config = dict(
    hidden_size=384,
    vocab_size=6043,
    lr_head=0.00551,
    decay_fraction=1.0,
    max_seq_len=1024,
)
MLP neurons of a small language model. Each row is named by its layer, matrix (down: output weights) and neuron, and shows model dimensions 256-383. Each number is 500 + 40 x the weight over its row's rms, rounded and kept within 0 to 999. Numbers have three digits each. A neuron's up and down rows have the sign that makes its largest values positive.
A block is one neuron, or neurons of one layer that tend to fire together. After each block is what it responds to, as a language model described it from the Wikipedia text at the highest values.

L6.down578:495466513486509498500537475458571544545487556486480508484563506546474496489444455478412450579526566508495532469432456465470538478442523539530456489466515529521512502571451486470514551541480460534523454501568493495501448445440516427517478488496558459505553630542535476515496588474533443546431491538515526480497484450492509469523496458421477541490470512513484456479476454510488449531506
Responds to: The first token of a main verb or predicate right after a subject or auxiliary, such as under(went), not, res(igned), remained, plus blank table cells.

L3.down74:549462555451524487556526423512516515550506494515491517505497496497530493509466495450525473495514468467528495499535515458494493496520598527514440506455506473537483463473518455502480512451474475482467564511371458524508485455418493530496513472502504433485466509532516464430500479529542502463438470478516523550512494511479545422467523485447563458446563591546553466491567409462500481533470
L3.down77:478559477504534437554507488482525467433500469442543428451498448461443454472401477475555471529489621516496514477558459462504490518519500446496500511430513448450545561490507492505519464515503542469509445509496504465487489576462555489534457551431475593490505483475533572522519501518476573529494512487488519438457589479481475481477559511467487550526500510528507500482489482587438469489487
L3.down428:505505473530488530521515516452511543443502462497604524460557491617429524530468507466486507460520442515512530470497494438432531479528428501507535521474485524551536539499484557456475471582526569481468519446509517456506519480407501466459419493453555471491505430535464459535533531513567524465528562555463483485396507550440425464527524469549504461494530511490483485572475471502532466504474
L3.down524:448466526504513403460476462444499461503539478540458469456510523589487504505536518457507507454453538372476461494519499454496507478520532545501472561524509499426526567483470532547471465527470521534497563438473465555473443520546475477494365521517420492502467509499434487450540500523568600509513484478521474467455565454555516406541451536557565527525545485500506494469477552469518483504460
L3.down567:517453491534467516452471443528488476524482566538440465477551555534436475509485537511469504487477558542492573479493464410568505562500495445525549489513550474441437534528527471498505433475542464503491588571530514492550550538562528471548512525462479497467527516461502507494540439519536500508504508489509471533476593429534491463486483477473501526446488509481455496535480531514569422499468
L3.down584:582498434474509464492502555398492474495534489511509539563510574437520602528450539507472429558466502456560502601480544492511479508562488510474573488469485515485444535497535561553508516522510512445487478500470489544502568439526537491523544500512482553512546522425509494493513544524483506501536495500556493482425511534500514441468482467397485465455492516419536444542532495557517456489468
L3.down678:546499551518533448533477555520559466487474515493459502516484508498450548533526566515561543487478494462489484470508538559535489555460470564510453473441522558478421521555441480507505534502446507519446509530522537455459405606512471447501548459410527473469458463476568516479513512503534541523471545555557416504454494501514549565527506494461512478502505539465552470570488527476529467477414
L3.down689:597520480470477488550459585482490498510459450524482552380495545499466507498482483510471463511424477410565496514522515452547507529433576508480463469493457532472420490474498517472536567451519495551482527543482489536559533488505525440575466533437523560486488496456595491474528471565509542491499498509434498533479553418512513468457504476487516485513498549548523450524477447448460475469494
Responds to: Mostly "not" (also the start of notable), object pronouns like him and them, and first pieces of split words such as en-joyed or us-age.

L6.down493:541542490553439422501560489481470581506452444442460473529494463496483528418455531472526532509477480462496554581445477535497576503516466502483562455498511502499516491483527546474497536518554552548444505481495593530543490477579492536504532504496445443488536522454455488509509528502441524434498493528535615432489486467528487453550482479446493486478492413445574497477516490562571470506468
Responds to: Header words in biography-style Wikipedia markup: section titles like Awards, Accolades, Personal life, and table column labels like Notes, Result, Total; weaker on verbs like educated, received.

L11.down367:422500520525525463407494474532548552505535521475468522519477487469487462456544475563483522529497518451510540474496577495480474509468499506490492379471465501522477530499513463551508523523535539506486504527485518499452446480551510523449506566482475478500500475492496445447447498487484496478477484539491500484564532464501456584526480427533478486448506560485469507534468520459461584517459
L11.down381:496536461453468529474523479525525479453479511490569499512501448507462493491476522434496577478490564439468468500542501468485497426543467456477446544511532511457539546554456486573541452470543571474502482558476466537526430528549411498501528522468477519497502527458562461529475517366467473559528502506509481447476478515573513502544545503629493531475467501542538438460538465525457506430476
L11.down534:457484520545427489513515545548504511465535541485481484500550511516537450570502487538511453476443442562552480548500472531438472548535530553399468471500472563489508541509462443386524461560498518496495526538476486440496506476526466436518527452495498492491454439435493469461482527484510440456530501502468601507457521473455456498441479535483487481475510453553549548569512447469478484595501
L11.down631:461573519499481475462483468512488501469503416488514516543552485468469492474499477472565509523517466541487484557526532473462498473565564560472571487451573503475491514454496397528492495475534578574521439488481469537446472551510523476509613522508473477513423441491467504489495491447407523462444523533501537542462479505500390477492493587462437502522503478517484495494551491510521519545491
L11.down682:443479514479532560531473533518413531597538451463553434531540499478499538501410533499470452554428503422463468505475496446489452518537449475455483515555481455511480500569497513488543453473500453472524510453502436503420516460505489486503456388511527567545489481448475515468517511512429559492480518480485456455475487479454508474490412513496507456557465491512441518460547540468532537472513
L11.down719:497574493441479547496484490502577542457480446473490491517468463456465443484529441533560546480417594525533473490535511469442589581462517511512490479503489516520551562484514529459533487411514496490577440486409509512533452434514477464476478494529542493565500444469491502472516525454520513444552434508476462463442549515469504477559549537446528525482446473490473471555463458524400491564479
L11.down783:477497553527455487588467484550519493532472502466513546450544510493528463524478487466503552489484542502510426511553580499502467512587472533570532489516465502506454471499550494520489543428455482520499564461520461517447535498495431571499460467429474507435469454494473513463591507506483481524522463525531501402552493602463535517456498504522485564496521509486432509525547438522515516519484
L11.down904:539439519576550428535538581465480493444504452518547509520497509468633453479536494540527515506419439515488487523577549508515522530466379485526488529448437510467482523537506439454543550518540479520530532546475490500386474502519531469480497490528421482483464496513470517454482547599405510513508512555417478605523567465496451576457473559485481530590482532500481525413512455583450529434506
Responds to: First piece of a split verb right after its subject or a comma, mostly reporting verbs like indic(ates), sugg(est), arg(ue), plus found, not.

L3.down53:484446531511472478490486500447490463597576514517530467480541529530453565586543499520472439502494479499480463527469510470446494458557424488560514569487530479459483420462462514501525618514509572495480503451492506488577530532492481515490554492485478517437427505489479542468482538513538489482456530465481566502472465480473550485497522507517533537476439474473499423563509533470506532492502
L3.down186:566537437546571490534463552515517464491489537495473444454522543494488484529521440495586555543512451480434516480525480478529510478496472504493446519479586567523531466435479486562510445510531507522475460508505473482543522508485542507528491497530488456491488485477563425517545555441493423489500507586459475514468556605604484443486499529481533560514498471461455515490511479534408518508504
L3.down192:544507504552451483488482537505505506564408472532512509487464473502533465508539512458518542534543475497467522472474516500576521435509515510510570557523478560507484440473519431488502530536520444568558509500489545403465544513546482535563500386540538429503476507436478489481566481506471539465498495509509472480494473492490557592561521531461514476452568541549516490492478440504428487562471
L3.down214:526527577482425494473608459498461483522438514502509519498529563533567563504542502492410438556450527516505487496506467485439443533512452465468452545552534512478525449465484516505532472614504431521434487536563499517500511482459497530499440479454537458511455434532518503452525571462497490486554521576434537504545510480512484488480434535494575528519462474530503498493472450496522433453449
L3.down342:478516599464413497537556507499504561511529441544506452542523471430534572550487475559511534596503513481453547478480537525481482532460439472481475511532446436472450564527491456501452496612455442463538483534567468497515473504455554498443526527494514477472498471529517527563534511512505503540511493498484474471449506501495493488469494512532524504516531506515478498513457574472501541404491
L3.down378:459565514559428519556455520460506424445507519462499510541540439516622471567459469484518513525576431451538518507538494526567499478497546515498506538412545550480479508481518500494445513545479463462504541444555572448470414500485492536608508581542492486528451521524516518470531445503476486518435479480517537466537533452486499447473442540511504471537497479489493478498538503479492431476502
L3.down445:529460514461531542484547566432434481498486515526503518555544571513568482433556516474429484531446537523543523514453528412455469521489530448551490576432496496566482512482425457491511532478452523500586517577515578480487528569514515503526469509455579513550513446570514498383483545484537527589533551498515434546513496547437483486471417471507540464586568534542526511497527577473510529455498
L3.down509:520535515589504535445541481473500568557501503538524485429556522539483482480493474645523480506450454495496519471419546452462488515541532466491511537524562473554537480502464460426511507575551541504579477531519647484504588515469563473414483567520500508486472500525544466460512515545476433545479533514535462539477516488515465551437538471485510553522521505470424449521516457534573560457488
Responds to: Final word pieces that complete a longer word, often "age" or "port" (percentage, brokerage, airport), plus time, decision, and N in coordinates.

L11.down39:578484533463535549449486522535475488574457531445491457558491466559447534529467575510446452572515532509484530495474463481485459477534533519521516564481428389576537442457474462450487546457500457484497466586526541508507518519411479548484501520546460497525485453495455474537469524503572454519533431517491475510545460441539443560458443546444540467517536508454519495528477519473547477508513
L11.down100:532444518493464459545472609537530579515519513458556509438487513489452470512452499411542488602450499591469511492433555548510537578485518548482475478480433476495445544447483505465536464501497578516515544473464446443472476587539540513532497508472518556473504474585523532475494476504384514530431492436598527540532527551556463515503529543487425443542492520526473470471508488425462487501508
L11.down256:521569500489525460458512456529463523564515488528508533522438451513488600456525533497534532450507500472528455563499462475505474474631541487464451492529451509536470488471486534542555565513516559458556476452505510488516513608524590552482525556490511443487470514453508490487500524465494495505518480502485527504558529472430467518503439519463507467557420471522513522495522503503499479445447
L11.down443:475566542482481523528442496487487507533470506509533583460439536424470550524474539514442523550508508509466487573504487451452486532413520525537546469479466487506489534525546447487468492508527535535512504417557526413562502524505568494509559532490527584509565517478486503420489451463577497597423547505441522472484550436510539465485507502564461552432573536559518471529459535492456390403482
L11.down463:468480524544464527500479590500490536483506480453577528511498476489529472515492452571567455581574506517489461584507451513498588497479415519480455440468472586508526491508440507526455484506537512480466566555474406474498455468498567506488452486530461470535482503476609485545536398510509502484520517574531480436455554499563542567535532497620485552532491514512476480482538520463491543497525
L11.down634:482518568524439539514500574498531498444579449513546548520546430540521474513484507559523556491549442478479529518491497444503489460571550529462529495473453532444475507479440541514544471502535517569521477589463534470485501437551492544476533503446527514560481471531543497500510589504507479446408511426484466478477438560558459539485434486511489504496486481438473548414474528451584439479487
L11.down946:538474427475482479522499505520497535511490563520559478499490502557516519514520424549504415493527492502423500472525437483434433480540479585546523500451571509449531459501504487520481469492467543490529499554455542490512551540469505475525460520511532544493514502484495547432505559573489504502485514480477570448550493558452455478571498526540486511460486426534460489533559480382508518542499
L11.down954:533496498460556474474513518561475470559469483523517516534560588475477495532480432406559526538551511538521444575477574525475524447529437546519494572469528509500482512456563449489487468540470489439484562546454464566475559442563514539540534508448475551550462491365463539555499479497554538552515564519568512491475457458469481494534489493507442464515487513470431521441473474558472468463451
Responds to: Opening piece of a split word, often a consonant cluster like Kn, cl, bl, gl, as in Kn-own, bl-ending, gl-ass, cl-imate; also mid-number digits.

L6.down679:536487488418496508519447477441505412502544518425486506473521443520495471552530544547559513513414437537521515540469523468476463457515514485539481524500501544467492545565432512540544557531501441467525556476456515500489485484454480451521556547531480505509447467515464500504525502518486525508544501451411412539479494504498517527542441430523505487479470494510595531513498441500487450473448
Responds to: First subword pieces of words split mid-word, e.g. rel in relatively/religious, Mal in Malta, Be+ij in Beijing; also line breaks ending wiki table rows.

L3.down28:497522492442576454480500511444551478509435526432496464522506476471577531509444443470489468500451477439464493485448579519473529497473543520544486482444559520510518498574518482447538494448436424459493484523518547432490486469444504501476547501532460512539440507522497510474489511508548480540477474469563494521502491510447490474547463470545433554518501541456507491432552473442515494540492
L3.down255:461576509472505594513461485539473520520478485423492401480482517489485411491449474495540535529480506374475533500519520482448463540505521510502467471514504475524552518505541462505501513471520459442520458474441436431475472573511491475566536422487483516479538503591439509472442476472494533501474586481498469483532502533487447490525498603578454512530420492488492467477502505513529550524498
L3.down282:500493530475511497478465505583501534558475515467530479411511551487428484502527433481476541482475470484454486476577502438582515456490426480526510518561473544472554535521471463453530511454491516539533497482486480536514483541531478523498468457517483456509475526500535546550474513511464435379412571542524501488535430467512560555556453485572451457436544516442432470460503498529491507549489
L3.down330:491476492480466426443494477487496552561477551487489483506492506412508467419492541527442447504501471462475506465462479520526568485511506477504577444507537499456485509517535456474435456431516532547516563492543467446482576482427524512467510485454501485479487518411456515495426548478456449527504509458528499593490447493522490456502501476473458479462526470455512483462513494604477555526561
L3.down400:582605496496511534464462495539434511520448576538508468567531477507479479516421442513522460472465562465471506503503485460486611462479450451448533559427507524538505527463494511577444522496538423405523531513531569526529494504499494514508459423548436537483568431461510467466489499476485413491498521530566518517596556479538546520499515505443559474528497486592512477456542457539498443512468
L3.down439:464436509449432532491534508521475564478535512557472499469459539451478455524478510481597468506462508424526504537525483482510521440493439516487469559482599585546446491473492575442520516469504604530512462499486587567500439524416485419548511497456585509473482504472504520488461496498561522540573490499462547506504471461466423500459514472548580429516504496509559524512498461493551538433502
L3.down695:583477517517492528515500507440509485502483372511541491413513520521515474465482476509524570460525451486493516493528495483526496477485555475496496490511486556500542476543491538480529523515551513501449506569492570467443554484466429515478545508512495564520495482492442541505484483498468462483513517474514515483454474464548495490551541441527604502417499587465518518489435414560540456486424
L3.down795:520419511492576547549532467459522505543541572418491482464496477541530478500539513463484454591495504541529467526467487476421467521520565442516520512519511486534513459483512471520522483559492502474534524470462549518431469484434454522517495494501492455500518503526484532484467535399536402470497488512475543555513459472542561492520481508454454463507444459445492501497516459511464483442545
Responds to: First sub-word piece of a longer word split into tokens, chiefly rel- (relatively, relief, relatives), also abs-, str-, sk-, conn-.

L3.down36:492520477468517488542502467531533508451453515463596465499537460546455526540430497516490534499529506544477516491498449505544454438497550506501523527541406435477576538467458520424482523469472533490486510458461489490508463519565440545514526453495526481496593384489419570533518586516539466440484455543499495436539532489480506476501529480528525505426511499560532477485462492527477508464507
L3.down145:462484455491489562512559493476489539449504479441478500541485495479573486519453438514427460458523532509593485522533453421563551514501561539548458523487472488475463543510535507532494539523474551496509487416541530492472459520403494519475546565545545500519526538489547492472538490537499386528583524530518529530463573458475535486460494453498517499494508504517484481466515480427539474570520
L3.down184:443514482529506588469494514499474538475480515531503508523480540478480525501513508426461503431434477466543543519454501497472526435494477529558542488543468478581504530501528535586507583498523511489458497497449553527442477519453508496518472463536452479512512480512489479506506521490469475492458521529506484478530449471439506486461548445466507527554457508483512552492505501481520494536566
L3.down298:558486574436450493535534486506464493539424431518456513532511515492441521500501581527478515474521514482504608616473538580471496490520498513479498469450550418529538499458555484535466486439492477509500429442570473426528495489480558482468498505492473458519436513498502487539472488481447466525560501550486457531559481491481461554559532454496499511542498490507454534429501464551422542542518
L3.down316:459488491504533488574540453524474526518501484473499466522473506474555463476556498546552458524485519551484521539574437489547510506532492511533487449452462491501422536542532464503497551444551525468538497472492563500414470566515482498508546514485402528468448565519530434425552471459518521482510500545472516503523459555431588532400454495512422564546470563474533518497525519462522496465543
L3.down327:494437585517492517549503449485430532442521446504522520445496489484504458475443528541548458478457480511500511551426606462535447441416465453514498477428484524569488481484443538528477585531513500476504508484521503462486540532480498526467533495501508520494579518447448467454456546515537468500564477582467525518560578448429543497554499511468526530585477505487510470581521499483550481531526
L3.down393:479471493482484478469464482490515476517505482525509507495435498494470525550546445450520491425555483465444509484523439550426481499531516571502427519526541517602517481485521461476539430573451479459476564452457484467546507478497526545472577509494487511488566591524457498485496577465585561420506588527512551491545397556494501492545492447478428502504562489504469483463512461597515528561489
L3.down762:490506490503490491517509478447494494474504513527569516595530488524557528456513535537516454500508448506495514538527470584469579501498450517498463484496543505526518444515456537534581497468506389525515550497492541484447485541429486494509468528452459514547443459431562447549500552478529459431473504514483502460485544512471400518554509504519438541471507529518592477539462513495520464559481
Responds to: Words for prizes and recognition, especially in medal tables and awards sections, such as medal, Gold, Bronze, Awards and hon(ours); also their word pieces in unrelated words like Goldberg and honeymoon.

L6.down929:500471550510520559521452532485502492500492473460585606578485433517456469509484569523467461441510514618417501495521467459558524542518498554584502468431494462503448498515556412486508506488468468548466551524527536503613503478491477471503562539503450441499509494543501515518450454485503460524519504499434445524467546535476547458535521522514503467542483483535507440479519472450510505483470
Responds to: Word-initial or mid-word pieces that leave the word unfinished and predictable, such as pol in polyhedra, tre in treasure, re in reverends.

L3.down9:516451487478468498498519538480414479551512514489551486482552483555442534448465441512491512551514518594508461424553522492532460445513542442521478518508473487507470470513508471489569457440579501601559580478491479432488525423526427497515464451509466518513520493501419508500507410452576512478633454527504503601505448511488530503413464495480508537511516578485479564472509479515548490492469
L3.down215:510458581499527583575539506453473506536519490546502507460537496492549502573464498490477450459510458476516607527520526508545514489472620429509465483523447562520531496478503458513517479412520525491578529522506523464540465466488486524532538460499494528475521443501527479412544458457491503545494476479525438576526399536506463435462497468500606551581477447456546560556479529525455517454516
L3.down264:583491536532453534579505467497471515547478585479424598522451572481440481554507511553494450448493511451523488495520506528496535505484527542431553467497449509535461509498517486483442478520554526464537569496519578469573436477429440542580536507439521508539523541513506498447478458575479439438508487575462513509487433527454528589499500526496530461508475491580526481528497521400503524511497
L3.down324:468503481499531522478475493501525446565481447511444518482568510452501448584504516520433525493588531529481470435484483482492509529459440472495458400513470480553583522490474533563456444433510523570608499544475477496498516460511493475512546446498394523518525498469496521426517495510494450449540564549496453528426458496544518496506537552547443486516551477439494532515590531481460521475454
L3.down489:556432523491502516477458559512440523549482477514412586509544479568453431490500495486478508466516534491432498495525503465487488595449492480565495446490552451518497549459420442570480484422540473492525559493548479473571479500540497441581540510501484587553445480435487495484493532552452529490413484469492476506405558494500527455521512553542464481487502463545537491484500496454502573454437
L3.down506:531496509535489494496534411464483530484530510455437546501470488507448439579603511481496465490519510502551448510565506479473458538504566575496463528491571496484503492508550477494520467515449488529483555417547489412528478489503561528480527433477434489540456479440500505532507489520571470373500496474449488468481530435472566581496486491530439525459539496506520511510486471464493512449531
L3.down772:543517465507507510509443471518514537488527498516474568470518400566432420535490447545493531490469500478478491434492484464489482549452495613541602547483435513521535565561408489469495502488546507567572456524573623520497474483447546475560527549521443453526434542453486496478499524427414478493544540521508499476556524513453569480451521476504488454517516474580513430505447520533547493486459
L3.down868:466510489518501500507480494518532492492520490534462468473456500503492564578506535508484436565596467538518492486432573440454503491526463574426525470491427530461539491489450458609513498527531544537484547506534515488535447488413388504465400471587551459430544461445511540510559504538594473507543564469482536521546518458546514444508466455554521481445480431497437451485432442531472453519448
Responds to: Opening pieces of words split into several tokens, mostly "co" (co-ordinated, cooperation, coating), also inter, sub, rec, per, and table-header words.